{
  "n_layer": 13,
  "d_model": 192,
  "n_head": 12,
  "n_kv_head": 12,
  "head_dim": 32,
  "d_mlp": 960,
  "vocab_size": 2048,
  "activation": "swiglu",
  "norm": "rmsnorm",
  "norm_place": "pre",
  "norm_eps": 1e-05,
  "positions": "rope",
  "rope_base": 100000.0,
  "rope_fraction": 0.5,
  "qk_norm": false,
  "attn_scale": 0.177,
  "bias": "qkv",
  "tie_embeddings": false,
  "parallel_block": false,
  "init": "normal",
  "init_std_qkv": 0.0315,
  "init_std_o": 0.0223,
  "init_std_up": 0.0315,
  "init_std_down": 0.0141,
  "optimizer": "muon_variant",
  "lr": 0.00265,
  "lr_mult_qkv": 0.7,
  "lr_mult_up": 0.744,
  "beta1": 0.93,
  "lr_head": 0.00813,
  "grad_clip": 1.0,
  "warmup_steps": 200,
  "schedule": "wsd",
  "decay_fraction": 0.677,
  "decay_shape": "square",
  "final_lr_fraction": 0.05,
  "batch_tokens": 65536,
  "seq_len": 1024,
  "doc_mask": false,
  "train_tokens": 554000000,
  "steps": 8454,
  "dataset": "wikipedia_en"
}
MLP neurons of a small language model. Each row is named by its layer, matrix (gate and up: input weights) and neuron, and shows model dimensions 16-111. Each number is 50 + 10 x the weight over its row's rms, rounded and kept within 0 to 99. A neuron's up and down rows have the sign that makes its largest values positive.
After each neuron's rows, "fires after" lists the tokens most often just before its 100 highest values on Wikipedia text that the model never trained on.

L10.gate368:39 69 57 50 51 51 56 54 68 56 68 44 58 52 42 43 47 36 59 44 39 46 60 43 42 53 35 75 45 53 31 46 59 60 51 42 58 72 68 36 51 55 47 19 47 63 43 47 58 69 54 51 71 54 46 48 53 68 52 65 53 59 44 59 44 54 47 55 47 52 34 48 52 55 49 47 51 39 51 53 41 62 63 51 61 50 46 49 43 53 59 46 71 51 32 55
L10.up368:45 49 59 41 38 45 46 59 62 37 62 57 62 64 56 57 46 60 68 39 57 61 62 40 45 58 45 46 51 52 54 43 40 41 42 62 39 40 45 60 64 41 48 33 27 59 44 33 53 62 63 50 43 44 36 42 48 64 33 53 62 65 45 54 45 56 36 48 46 60 28 42 45 31 62 44 44 46 60 27 59 38 41 41 51 36 56 54 62 61 59 63 43 54 36 60
fires after: ".", ",", " ", " $"

L3.gate909:74 37 59 47 44 53 45 37 55 48 46 64 50 61 38 46 44 61 51 59 83 41 51 57 65 54 45 63 67 48 55 67 58 56 45 69 41 53 45 54 61 40 44 57 56 45 41 43 58 42 33 31 55 44 56 48 45 51 37 47 46 42 77 63 39 49 52 52 44 46 51 52 61 50 64 51 58 55 51 52 62 47 48 70 32 46 54 52 49 52 56 42 51 49 58 35
L3.up909:46 50 44 52 40 41 37 47 36 42 51 57 63 66 43 64 53 60 43 66 57 48 59 37 62 45 48 48 36 65 42 52 51 60 39 43 39 43 31 57 39 45 47 45 41 41 47 50 39 46 46 37 34 44 42 54 53 49 07 56 52 44 52 52 31 55 57 38 66 47 37 56 66 52 53 47 45 57 41 62 51 43 54 49 39 38 33 53 56 40 49 40 59 48 24 49
fires after: " A", " E", "E", "f", "te", " W"

L7.gate488:46 45 47 48 36 39 48 53 52 57 63 59 56 41 29 50 52 39 38 54 43 52 41 65 52 33 39 54 66 51 51 42 49 35 56 34 45 43 44 53 45 42 37 66 56 39 53 57 45 39 47 55 49 41 49 59 77 52 44 50 47 58 55 37 57 34 38 56 44 60 55 59 45 54 65 43 65 64 43 54 44 48 70 68 46 39 60 56 51 60 58 42 67 63 29 58
L7.up488:63 54 34 43 46 55 62 50 65 44 50 44 48 42 30 65 49 51 44 60 59 57 48 41 54 62 70 41 61 58 59 50 37 44 48 56 53 47 34 69 45 45 39 52 59 42 42 35 43 56 58 60 42 56 60 52 47 43 50 49 54 52 61 39 57 47 39 54 45 59 49 54 65 57 74 52 70 53 58 46 40 82 63 70 55 37 34 47 65 58 44 53 55 48 59 48
fires after: " ", " b", " M", "M", "mp", " ex"

L3.gate66:49 39 48 47 35 47 38 36 43 49 53 70 55 62 50 62 48 33 46 56 60 39 43 42 55 55 46 49 32 37 53 56 49 68 63 56 43 56 49 61 58 38 58 48 32 59 50 54 57 47 39 56 63 47 61 48 54 52 48 73 41 55 60 41 39 56 53 42 60 56 65 43 43 54 46 46 32 38 54 45 55 56 42 47 36 55 53 53 34 56 62 38 51 40 32 52
L3.up66:49 46 45 35 67 39 52 54 57 46 62 57 52 50 58 38 46 58 34 29 52 52 54 41 52 43 57 46 44 52 57 71 24 37 44 64 47 39 47 52 54 54 52 59 54 59 35 51 52 48 63 42 42 28 56 38 55 55 44 48 36 25 24 48 41 39 28 55 43 55 55 53 37 47 53 49 63 47 43 58 56 42 58 31 61 66 58 47 38 63 48 35 61 72 34 43
fires after: " ex", " a", " N", " Ch", " cl", " w"

L5.gate266:48 70 60 43 61 54 56 56 48 46 41 60 49 57 47 72 55 48 48 42 53 49 45 49 31 54 35 65 66 68 56 45 55 45 65 70 66 55 56 42 59 39 63 47 39 54 33 61 37 50 45 37 53 54 60 48 35 63 50 49 38 59 67 50 50 51 50 49 65 54 44 36 38 46 80 51 58 60 52 59 53 57 22 60 63 54 46 33 41 45 45 55 58 52 38 67
L5.up266:54 64 64 53 36 55 44 43 51 60 50 55 53 42 55 43 46 46 56 49 40 53 64 48 72 48 49 50 59 41 44 49 56 28 53 46 56 45 34 49 57 56 42 80 41 54 46 37 49 51 42 47 52 64 53 59 34 40 52 52 54 61 51 44 49 41 59 51 37 46 71 47 51 43 31 50 44 55 37 65 55 73 49 58 56 48 41 57 46 56 50 45 41 47 39 29
fires after: " ", " Ar", "o", "x"

L7.gate919:57 54 45 42 57 44 51 36 50 53 53 43 45 38 54 45 53 57 54 47 44 56 51 57 32 47 47 45 59 46 21 41 44 42 47 58 77 55 54 49 60 58 59 25 55 47 52 45 47 40 55 49 40 61 58 43 29 48 61 48 61 42 48 56 51 31 60 51 50 54 57 37 41 52 69 55 24 54 44 74 47 51 37 46 74 52 54 44 57 60 51 32 59 57 49 62
L7.up919:51 46 67 56 51 42 41 50 55 52 52 62 52 39 60 63 65 42 46 53 51 55 47 53 52 65 43 37 42 68 63 59 43 45 49 39 31 42 50 33 49 46 50 50 27 39 46 48 70 60 38 37 60 31 44 57 65 43 57 52 51 33 41 52 41 44 49 51 38 63 66 51 44 35 37 44 47 63 53 53 44 41 57 43 42 23 44 61 51 60 53 50 58 37 43 71
fires after: "s", "al", " of", " De", "-", " de"

L3.gate55:51 47 47 34 68 53 47 46 51 54 58 36 47 45 49 48 45 60 54 67 34 56 55 46 55 50 43 45 40 53 33 57 50 35 46 53 46 60 62 48 46 45 57 51 52 58 28 51 56 56 39 24 45 38 56 47 48 66 60 50 49 70 54 57 69 31 53 51 67 55 41 50 33 56 58 57 45 83 49 68 47 68 58 54 56 50 51 34 46 46 55 57 52 57 52 68
L3.up55:47 64 55 56 44 59 65 47 55 40 36 54 44 51 65 43 60 52 53 65 54 41 44 32 55 53 75 64 37 45 48 43 61 66 52 63 50 50 49 55 34 38 54 35 36 47 56 35 43 52 37 55 60 40 52 43 45 52 57 55 58 49 49 49 55 36 54 44 68 49 31 57 47 52 34 44 49 47 41 38 40 33 68 55 48 43 40 54 37 62 62 53 38 31 43 54
fires after: "\n", " (", "==", "00", "la"

L3.gate827:47 74 54 62 58 44 45 47 47 44 44 52 68 38 53 59 58 52 42 48 63 51 41 75 32 48 48 29 41 55 38 44 47 54 43 45 60 46 54 39 63 51 70 47 40 45 40 42 46 46 53 46 58 53 35 49 47 39 59 36 40 36 61 64 62 41 51 49 42 48 55 43 48 43 45 35 53 57 50 60 42 44 57 65 67 38 42 46 48 54 54 50 62 38 46 53
L3.up827:53 63 50 56 65 56 57 53 52 44 57 52 70 35 48 43 53 51 66 52 56 53 52 70 40 60 57 47 32 49 36 58 62 64 37 46 70 34 46 51 74 63 56 45 39 58 32 43 53 58 53 46 44 58 47 54 41 44 37 54 22 51 52 67 50 55 44 36 52 43 57 61 54 52 54 58 48 63 50 58 64 44 51 51 66 47 51 47 58 55 50 56 50 21 42 57
fires after: " ", "-", " (", " W", " re"

L3.gate216:56 57 52 45 52 43 54 42 60 46 53 46 59 29 60 49 49 43 36 50 42 43 66 56 42 47 42 24 51 48 51 39 50 57 52 67 49 42 24 60 47 41 53 59 47 44 48 52 36 48 65 52 57 59 47 59 53 50 49 33 74 50 60 50 52 67 51 46 40 64 48 53 49 76 61 40 63 50 49 53 48 41 61 40 52 56 44 73 56 54 71 27 47 50 59 59
L3.up216:61 51 57 45 54 49 57 45 29 43 49 31 61 53 45 59 36 54 67 51 34 57 57 40 56 35 62 40 48 56 50 55 45 64 43 58 61 58 56 45 29 43 62 60 49 52 43 47 61 45 53 56 68 50 48 44 44 62 65 43 51 37 44 40 58 59 38 44 49 29 60 55 59 31 53 56 43 36 50 80 51 53 51 24 52 61 53 53 44 54 33 42 51 52 58 30
fires after: " ", "M", " un", " U", " Re", " N"

L3.gate361:41 50 41 50 71 52 63 53 41 67 40 37 50 58 40 54 47 55 65 50 45 45 60 58 37 54 75 35 47 70 43 59 43 48 18 53 65 41 56 45 46 67 39 38 49 53 41 52 44 52 56 64 62 42 35 50 48 44 43 37 43 64 35 46 50 46 42 48 42 55 57 51 38 51 58 66 44 56 46 52 56 58 36 50 71 66 64 45 44 38 34 48 56 40 36 57
L3.up361:29 41 47 37 52 45 44 47 42 46 58 62 51 47 57 40 50 38 53 33 38 59 37 50 64 44 59 58 50 69 48 64 54 15 36 60 65 59 59 51 56 50 43 56 57 67 53 44 52 42 58 46 50 61 52 52 46 49 42 41 45 37 43 48 56 61 31 55 54 49 51 46 47 49 52 35 51 59 57 49 55 46 56 29 73 42 46 53 49 39 42 62 39 71 55 41
fires after: "\n", "s", "|", " no", "."

L3.gate313:60 45 41 45 43 45 61 39 28 58 56 57 59 57 43 31 42 50 47 40 52 31 39 50 45 47 50 58 43 35 61 61 46 51 41 22 32 53 34 49 56 43 66 48 54 46 46 42 64 48 48 34 47 45 66 54 54 32 39 50 43 51 38 66 54 44 61 58 54 40 37 52 48 44 45 60 38 58 57 38 42 44 57 47 53 59 52 54 61 53 77 56 54 49 44 52
L3.up313:35 56 71 57 44 42 51 40 35 53 61 66 61 48 46 46 45 40 59 72 67 45 54 35 51 36 72 43 57 65 49 41 49 53 52 41 32 51 52 42 56 47 55 38 41 30 45 47 48 43 60 51 60 37 46 47 30 46 46 34 62 51 57 67 63 57 29 43 79 65 53 54 56 60 52 48 49 64 52 43 31 36 61 46 60 50 48 42 46 50 47 40 49 39 51 44
fires after: " On", " W", " E", "W", " M"

L4.gate491:42 41 59 58 56 61 48 49 57 48 64 76 48 36 52 60 56 38 38 37 51 34 41 47 50 41 37 26 45 51 44 43 58 24 47 23 60 53 39 30 53 42 45 72 45 53 57 65 42 46 52 34 48 50 62 51 68 57 50 48 43 53 53 49 41 46 61 64 47 55 47 72 38 58 64 41 49 31 62 52 41 27 30 63 55 52 52 67 62 50 46 54 61 35 34 57
L4.up491:35 51 36 53 37 53 56 45 45 42 66 64 50 67 38 52 42 51 63 38 47 44 48 59 46 53 60 66 41 70 56 47 56 43 46 46 48 48 33 30 31 56 45 66 44 55 45 39 52 51 39 46 66 48 62 39 36 49 47 46 42 43 58 42 62 49 56 62 49 69 56 58 43 56 53 57 79 50 38 43 43 59 51 64 70 48 45 65 58 56 51 47 42 45 57 54
fires after: " ", " sub", " M", "ef", "s", "en"

L7.gate869:57 47 68 52 66 38 47 41 48 57 72 48 43 44 57 69 65 38 68 55 50 48 50 49 79 50 42 49 59 51 47 41 45 42 46 47 57 41 52 30 51 44 20 64 48 58 50 46 67 55 55 66 51 42 53 61 49 57 56 59 52 46 50 43 28 56 60 70 52 58 52 64 47 65 45 46 57 44 54 34 54 66 58 50 67 63 42 68 61 53 47 55 64 35 56 48
L7.up869:46 34 48 50 40 48 65 41 45 60 52 40 38 48 42 46 52 45 77 48 53 50 61 52 61 38 44 64 60 56 58 57 54 43 54 43 49 48 51 53 38 53 54 32 39 53 39 65 56 71 33 68 60 62 51 59 40 60 35 43 54 32 58 58 48 33 48 57 44 68 48 47 45 54 69 62 48 46 39 40 43 35 37 62 57 47 45 51 61 27 47 55 57 32 36 53
fires after: "s", "ed", "es", "is", "ri", "en"

L4.gate522:42 64 53 53 41 61 48 47 37 59 49 72 35 51 57 64 42 31 57 65 59 45 54 45 53 51 48 37 54 47 69 44 57 47 54 51 37 45 53 61 60 55 62 56 38 38 34 55 42 51 27 58 46 48 58 68 54 60 42 45 50 60 44 46 45 53 58 71 45 51 60 42 55 32 54 46 47 53 43 48 58 47 28 40 30 37 47 46 52 55 59 58 42 48 52 62
L4.up522:60 61 68 49 59 45 54 54 54 44 44 51 32 45 55 42 52 61 55 68 62 49 34 70 58 59 42 43 41 44 41 47 56 48 47 52 60 61 63 41 40 64 66 36 45 48 60 67 45 43 51 64 56 48 54 57 51 53 58 49 61 50 44 39 61 56 51 32 45 73 66 46 60 52 47 26 62 68 65 42 40 56 46 71 57 44 51 41 71 61 52 65 52 52 62 38
fires after: " De", " de", "e", " E", " Le", "s"

L4.gate247:44 34 51 50 58 44 47 41 74 40 46 56 69 43 47 48 39 56 46 47 35 57 55 53 41 59 45 61 50 41 62 43 36 60 45 53 53 64 36 49 37 29 50 56 63 37 60 33 46 39 56 51 68 53 45 37 64 57 74 21 55 38 33 42 42 52 49 37 22 44 67 63 49 42 43 60 35 66 64 56 61 54 33 58 63 57 56 65 27 76 56 38 72 53 58 60
L4.up247:44 54 45 64 71 43 50 54 53 46 58 70 49 55 45 52 46 29 43 41 36 38 50 55 55 54 54 48 51 62 52 53 56 53 39 51 31 46 40 53 35 63 55 33 59 61 69 41 39 46 54 49 73 53 59 33 68 43 51 48 44 42 55 34 59 50 50 42 63 61 59 52 26 55 64 55 50 54 67 69 49 46 47 53 64 68 48 45 47 68 54 46 48 59 68 45
fires after: "c", "min", " N", "iv", "n", "en"

L5.gate615:45 43 52 63 59 67 50 54 58 66 43 51 40 42 60 47 47 57 47 48 50 56 45 43 67 45 39 35 48 38 61 57 45 46 68 62 63 55 62 51 64 43 43 53 45 51 39 43 56 35 77 40 61 35 47 54 33 62 53 49 44 59 49 44 45 40 61 42 65 62 53 54 59 49 44 49 54 57 55 66 55 45 32 59 32 45 44 57 51 51 51 64 60 33 41 62
L5.up615:58 43 62 64 47 47 50 58 52 67 49 61 36 50 52 50 49 58 65 47 38 42 46 44 59 39 46 44 37 50 59 76 47 29 50 61 35 57 25 63 62 42 40 65 23 37 64 66 67 54 44 23 57 57 48 41 40 26 39 43 51 54 56 41 54 49 52 45 52 60 49 42 52 52 48 52 63 34 49 52 48 63 41 60 45 53 51 51 56 28 50 59 53 34 58 50
fires after: " mo", " ca", "ra", "la", "l"

L3.gate179:44 72 46 44 46 44 64 64 52 42 43 35 64 57 65 49 64 46 46 30 48 50 40 65 30 46 38 56 62 65 50 38 55 46 49 46 76 57 46 46 52 52 66 27 38 28 43 44 52 51 54 61 59 54 46 49 48 40 51 38 64 46 72 50 43 46 63 44 55 59 47 59 19 48 71 40 53 53 57 61 40 45 47 34 54 51 37 40 52 55 65 17 42 51 52 33
L3.up179:44 46 55 41 41 55 60 53 60 51 68 42 52 65 54 43 44 52 64 50 26 65 48 56 58 55 45 60 46 60 51 52 40 50 39 56 48 40 53 51 68 45 45 51 44 46 53 57 60 68 59 62 57 43 51 58 40 19 61 32 50 51 56 54 44 49 38 39 50 48 33 48 48 33 62 49 55 63 72 48 65 53 58 45 43 45 55 57 62 41 54 41 42 52 62 23
fires after: " ", " de", "air"

L4.gate318:51 36 51 35 47 47 49 51 55 78 45 75 45 60 55 58 48 37 40 35 43 54 43 46 43 57 44 48 49 51 49 48 36 48 58 62 70 62 56 48 37 32 46 58 40 21 50 50 47 54 60 56 48 45 61 51 57 39 58 40 40 64 52 58 41 37 51 53 30 52 48 59 44 49 50 45 35 57 34 50 61 67 36 49 44 45 52 55 44 50 48 58 66 57 44 55
L4.up318:60 44 57 54 44 53 65 49 41 54 64 55 58 57 59 47 32 30 44 32 38 53 39 47 42 54 37 49 47 55 73 51 45 57 50 50 40 54 49 44 41 56 51 49 33 31 54 69 49 48 66 21 63 54 60 60 59 34 66 74 63 47 56 65 53 52 47 54 53 50 59 19 70 56 38 48 40 60 33 64 32 47 61 33 55 49 50 55 42 48 62 49 57 57 63 50
fires after: "po", "g", " de", "ly", "e", " po"

L2.gate404:62 72 44 57 45 64 38 48 47 34 43 50 48 52 47 49 50 39 58 60 62 53 37 51 40 26 52 55 67 38 44 47 68 30 65 64 62 56 54 57 49 41 57 45 47 36 50 45 58 60 60 48 56 67 61 63 60 47 56 68 45 48 60 52 63 61 59 50 59 52 56 38 71 52 42 52 58 46 59 56 70 42 47 52 59 70 40 63 51 39 57 40 52 58 31 57
L2.up404:57 47 50 71 62 42 48 59 52 63 50 51 50 47 52 41 62 51 59 58 47 38 56 37 66 41 35 63 48 63 40 43 38 46 46 46 54 63 34 47 40 50 56 50 32 42 44 37 47 39 51 37 45 59 42 46 37 59 53 40 61 60 56 60 65 47 54 63 43 60 53 38 35 50 72 35 48 55 36 36 51 51 41 42 38 37 55 40 48 64 56 24 52 70 48 76
fires after: " ", " d", "\n", "-"

L4.gate428:51 41 48 52 39 68 52 59 45 65 50 47 54 65 53 52 51 55 62 58 59 57 52 42 36 52 57 57 51 59 58 57 37 34 50 49 71 52 48 43 56 57 45 48 56 39 49 36 31 55 58 47 46 39 49 77 63 48 39 61 59 29 57 60 27 52 43 42 41 45 61 45 43 40 37 47 44 36 58 50 55 60 50 67 58 45 47 44 56 66 35 74 67 36 52 49
L4.up428:63 55 54 69 36 58 43 60 47 43 42 53 49 38 40 77 34 73 49 57 66 50 73 50 48 53 29 56 47 52 40 56 33 47 39 48 58 68 48 52 41 45 46 64 54 42 39 40 34 48 56 33 38 50 66 59 51 54 53 52 41 44 52 56 45 54 35 42 49 43 54 32 54 49 43 37 63 54 36 56 45 51 45 37 40 34 40 44 48 60 62 49 30 65 55 68
fires after: " V", "c", "vi", "g", " L", "p"

L3.gate77:67 66 39 49 67 45 49 45 43 51 71 31 52 66 56 64 41 37 47 43 56 51 41 69 63 47 42 38 62 65 51 42 53 55 66 47 39 47 39 45 43 56 58 32 32 57 52 62 39 54 56 40 46 47 53 60 51 52 28 46 37 40 61 42 46 57 43 49 44 60 58 32 33 46 53 36 58 42 46 68 34 55 48 55 54 45 34 37 61 56 57 59 39 43 53 51
L3.up77:66 47 61 35 44 54 45 52 56 55 44 57 54 43 59 55 62 71 67 70 33 69 60 58 56 63 44 55 58 40 68 52 64 34 46 36 55 43 47 58 53 67 55 41 59 45 51 49 42 40 38 46 57 38 44 45 46 38 36 44 29 69 40 44 43 46 42 59 60 44 38 64 66 58 31 47 42 63 59 45 62 72 53 43 40 49 49 50 55 57 48 61 31 41 61 52
fires after: " ", " La", "o", "t", " so", "L"

L4.gate787:48 63 53 50 29 70 28 47 55 52 46 48 37 56 44 60 49 51 68 45 47 45 48 49 54 63 57 50 46 54 56 50 40 52 40 40 71 41 47 45 57 56 48 45 32 42 36 45 31 67 64 53 60 50 51 59 36 40 30 47 67 61 50 46 56 48 48 41 66 40 51 64 50 44 71 60 59 29 68 47 42 49 28 59 35 32 39 44 55 65 55 61 62 59 56 55
L4.up787:62 54 62 64 60 60 30 56 38 54 43 47 51 42 54 47 71 50 39 30 50 48 47 60 44 46 52 42 64 52 55 47 38 60 44 35 63 52 61 63 55 64 73 51 54 61 47 49 46 40 59 47 52 49 64 52 55 49 46 54 45 31 45 35 60 38 74 47 53 58 42 54 51 30 46 49 53 75 60 54 31 47 55 64 48 40 45 49 51 61 50 55 57 63 51 57
fires after: "ed", " B", " de", " De", " D", "d"

L3.gate44:46 40 45 50 38 38 31 47 48 60 42 72 50 51 63 47 40 47 51 63 36 52 36 49 50 47 41 55 51 56 56 53 56 54 73 52 59 73 39 40 49 60 50 50 67 55 47 62 42 52 60 30 58 51 31 37 56 47 50 48 52 40 36 55 44 41 33 43 34 39 60 72 68 51 51 50 66 48 43 47 37 42 39 47 52 40 48 48 48 42 30 50 70 65 49 35
L3.up44:51 57 51 57 44 39 43 50 39 62 32 54 44 53 40 64 27 49 32 41 36 61 42 63 53 47 49 52 44 59 55 50 53 54 51 56 63 62 48 59 46 46 67 57 43 72 27 55 33 60 51 35 57 58 47 49 60 50 35 58 29 49 72 61 47 36 36 51 46 46 55 62 61 38 67 52 57 45 37 46 44 55 34 53 63 55 46 59 52 57 54 51 38 56 39 48
fires after: " A", " B", " An", " V", "ff", " b"

L7.gate546:29 55 54 62 58 50 46 64 43 46 39 53 58 58 39 53 48 67 63 52 51 56 62 49 52 62 56 54 47 51 45 58 50 54 40 53 54 42 25 60 66 63 65 44 58 37 41 52 51 30 44 55 52 43 55 57 46 53 41 55 59 52 63 37 71 40 63 45 49 67 55 56 35 37 49 44 52 53 51 48 58 54 48 48 65 40 40 45 55 36 59 34 49 46 42 47
L7.up546:42 47 35 48 43 63 52 49 43 44 49 58 35 46 43 61 47 59 24 49 57 53 36 48 60 43 60 57 46 54 53 63 62 51 45 48 53 72 64 43 38 38 67 51 45 59 54 39 69 49 47 59 59 57 38 61 53 60 46 46 55 54 65 47 41 57 56 47 57 64 56 36 54 44 62 33 66 56 45 80 63 56 50 47 41 43 71 62 51 73 38 46 45 52 74 58
fires after: "-", ",", " is", " ", " as", " \""

L3.gate262:53 29 39 49 40 64 40 53 59 58 45 64 52 73 48 64 55 40 57 35 36 49 52 76 47 59 40 73 50 42 64 45 72 50 48 52 56 61 29 56 59 34 57 36 57 65 42 52 48 29 44 47 62 53 53 54 46 40 56 33 49 39 60 41 57 55 58 35 53 46 51 61 27 48 33 48 45 74 58 53 49 52 45 54 55 57 38 56 43 52 29 51 54 42 54 64
L3.up262:64 51 30 44 52 51 39 37 60 47 50 74 44 60 54 19 57 47 58 42 31 41 65 51 49 34 74 37 36 49 44 55 48 44 44 53 55 55 61 40 63 33 61 58 36 46 76 69 50 49 57 52 62 43 60 37 54 46 44 53 35 46 41 49 44 54 68 42 51 51 48 36 57 48 50 44 49 49 52 67 58 39 46 48 58 56 55 56 40 63 36 39 56 43 32 37
fires after: " A", " a", "A", "l", "n", " N"

L2.gate796:42 40 68 35 46 64 43 52 56 46 44 47 46 49 66 43 52 57 41 44 53 46 59 61 45 34 36 51 37 62 61 47 50 57 46 48 54 42 44 43 41 61 32 37 61 38 45 46 70 44 37 53 47 56 41 72 49 66 61 58 34 46 67 58 51 52 44 59 47 54 57 35 39 50 56 61 55 57 59 67 58 53 52 60 60 44 46 29 52 56 68 56 63 44 46 39
L2.up796:67 36 51 48 54 49 50 57 45 47 42 47 44 34 48 39 50 52 24 52 48 42 54 54 54 35 42 52 42 50 33 46 57 65 56 42 62 48 63 38 47 53 45 32 41 50 47 59 45 53 55 56 56 58 32 57 52 68 49 65 41 51 68 49 47 51 49 68 42 60 45 51 45 60 59 40 47 51 59 68 61 35 50 42 48 54 58 36 53 60 74 49 51 37 59 47
fires after: " ", " (", "\n", " \"", "-", "."

L2.gate337:43 29 64 48 44 43 49 46 37 50 38 65 41 50 47 56 41 39 44 61 53 55 41 44 40 43 43 46 54 56 57 73 56 40 56 53 39 49 60 35 51 52 65 27 43 45 55 46 71 55 36 29 44 52 53 45 42 60 53 48 67 50 47 30 45 43 57 52 37 44 49 37 49 47 40 56 60 39 40 53 42 47 51 63 33 45 31 49 43 58 64 69 42 41 63 46
L2.up337:55 46 57 42 43 38 74 41 58 58 46 62 41 52 69 47 46 41 47 57 65 50 50 52 63 51 47 41 37 44 49 47 68 43 72 51 57 49 49 48 30 52 58 44 43 66 65 58 48 45 60 41 69 60 56 45 55 56 44 42 44 41 38 50 36 42 53 39 58 47 35 49 48 48 55 42 48 57 52 44 36 38 56 44 45 57 35 54 36 47 59 63 38 62 47 65
fires after: "\n", "==", " the", " \"", " ("

L4.gate330:34 22 53 60 53 40 39 63 25 41 49 49 47 39 46 60 44 69 50 38 54 49 39 66 58 45 44 49 56 60 54 45 61 54 44 54 63 51 49 55 44 56 59 46 55 59 45 45 44 43 58 38 71 61 65 60 47 52 34 46 51 55 56 47 28 72 58 42 56 59 44 44 57 49 63 46 62 52 36 72 51 53 66 58 61 65 50 83 37 52 67 53 56 50 41 48
L4.up330:63 60 51 61 65 43 48 57 46 35 40 40 43 46 39 59 57 41 45 56 57 33 47 56 44 46 47 62 49 46 47 59 43 45 62 58 63 69 55 56 56 48 40 52 46 47 42 27 43 64 56 52 63 29 34 46 51 57 54 44 56 51 53 52 39 58 66 77 51 58 34 64 54 57 80 57 33 57 43 37 56 51 51 64 40 43 60 44 48 47 55 49 36 59 54 61
fires after: "\n", " Ar", " ", "y", "-", "|"

L2.gate80:63 56 61 58 49 44 49 65 51 50 60 49 61 63 52 55 64 59 65 70 57 54 34 49 46 36 54 49 67 61 65 57 55 49 37 45 54 68 35 51 57 46 49 44 49 43 64 49 52 49 49 64 43 52 57 61 50 38 55 43 42 48 64 58 46 58 54 40 62 33 73 39 49 42 65 56 63 71 50 46 52 59 57 47 49 45 49 59 40 42 56 56 50 49 42 47
L2.up80:56 55 50 38 58 38 40 65 40 67 58 43 62 67 51 43 57 54 62 35 40 40 53 39 40 52 55 57 67 44 44 66 69 57 50 52 55 30 57 35 52 49 44 63 30 55 50 54 42 41 61 62 43 49 34 41 56 43 39 34 37 41 54 63 51 57 55 53 49 38 45 45 61 43 42 70 50 66 64 47 59 46 53 46 54 55 51 61 34 52 42 41 76 41 52 25
fires after: "A", "l", " the", "E", "U", "B"

L4.gate920:43 68 46 51 52 36 40 17 47 42 54 58 30 55 46 50 30 54 40 59 52 48 52 46 50 52 37 37 62 52 51 59 68 55 48 39 56 69 37 44 49 43 45 41 54 53 54 62 39 52 37 45 49 40 60 44 61 53 37 52 50 47 52 30 29 32 42 67 35 52 37 60 60 55 50 51 21 64 49 46 60 60 53 47 29 68 53 43 52 61 63 45 38 65 61 57
L4.up920:59 44 70 54 47 51 41 52 36 41 56 43 48 54 43 51 53 47 46 44 50 58 54 46 46 46 43 40 42 51 40 67 57 40 48 31 56 53 30 57 43 53 61 45 52 68 49 57 33 46 37 45 45 48 63 47 53 68 48 59 34 46 33 40 57 38 52 66 37 57 66 44 49 56 38 34 35 51 58 44 37 56 41 55 34 44 42 60 58 38 52 46 44 48 49 35
fires after: " La", " E", " in", " at", "e"

L5.gate126:68 55 50 52 78 57 42 54 61 56 51 47 50 60 44 46 79 62 41 45 36 45 63 44 58 53 45 36 49 46 30 59 54 16 56 36 56 54 62 79 57 36 41 47 56 36 38 43 60 41 63 41 69 43 51 57 51 57 63 58 56 53 52 50 45 58 51 60 52 62 60 44 54 47 43 50 37 53 45 61 61 49 39 48 46 49 59 50 57 64 73 44 50 44 52 56
L5.up126:43 46 58 45 67 54 45 54 64 69 45 67 33 51 57 38 49 52 46 46 50 55 55 49 46 57 47 58 37 50 62 55 60 55 73 47 47 47 63 49 40 57 56 61 39 58 58 53 35 51 27 62 64 44 82 45 33 61 52 43 47 38 46 37 59 55 49 46 67 49 55 55 39 53 43 59 57 37 33 46 42 46 34 55 39 39 39 53 64 51 42 36 56 46 55 59
fires after: "la", "al", "l", " ca", " de"

L2.gate639:49 66 55 39 50 44 57 54 57 68 40 44 48 69 54 50 33 46 45 52 49 57 54 59 47 62 49 43 66 51 35 45 50 43 56 47 64 44 45 45 60 27 76 53 47 42 43 63 52 39 27 29 52 48 47 40 56 50 43 81 51 52 39 36 40 47 72 55 52 63 50 42 57 51 53 56 39 50 64 46 42 52 49 69 35 57 54 40 55 56 58 53 29 57 50 79
L2.up639:53 53 48 44 42 44 54 68 62 60 54 61 53 62 59 30 46 49 45 49 55 46 57 63 56 52 48 49 39 59 63 42 49 44 52 57 45 53 36 52 54 49 54 46 57 56 46 38 54 73 54 57 53 59 66 54 58 58 47 55 82 52 50 50 37 37 49 50 73 61 53 45 39 37 59 42 32 45 34 61 51 41 60 63 54 47 44 45 42 61 54 54 61 54 28 37
fires after: " (", "\n", "-", " \"", "/"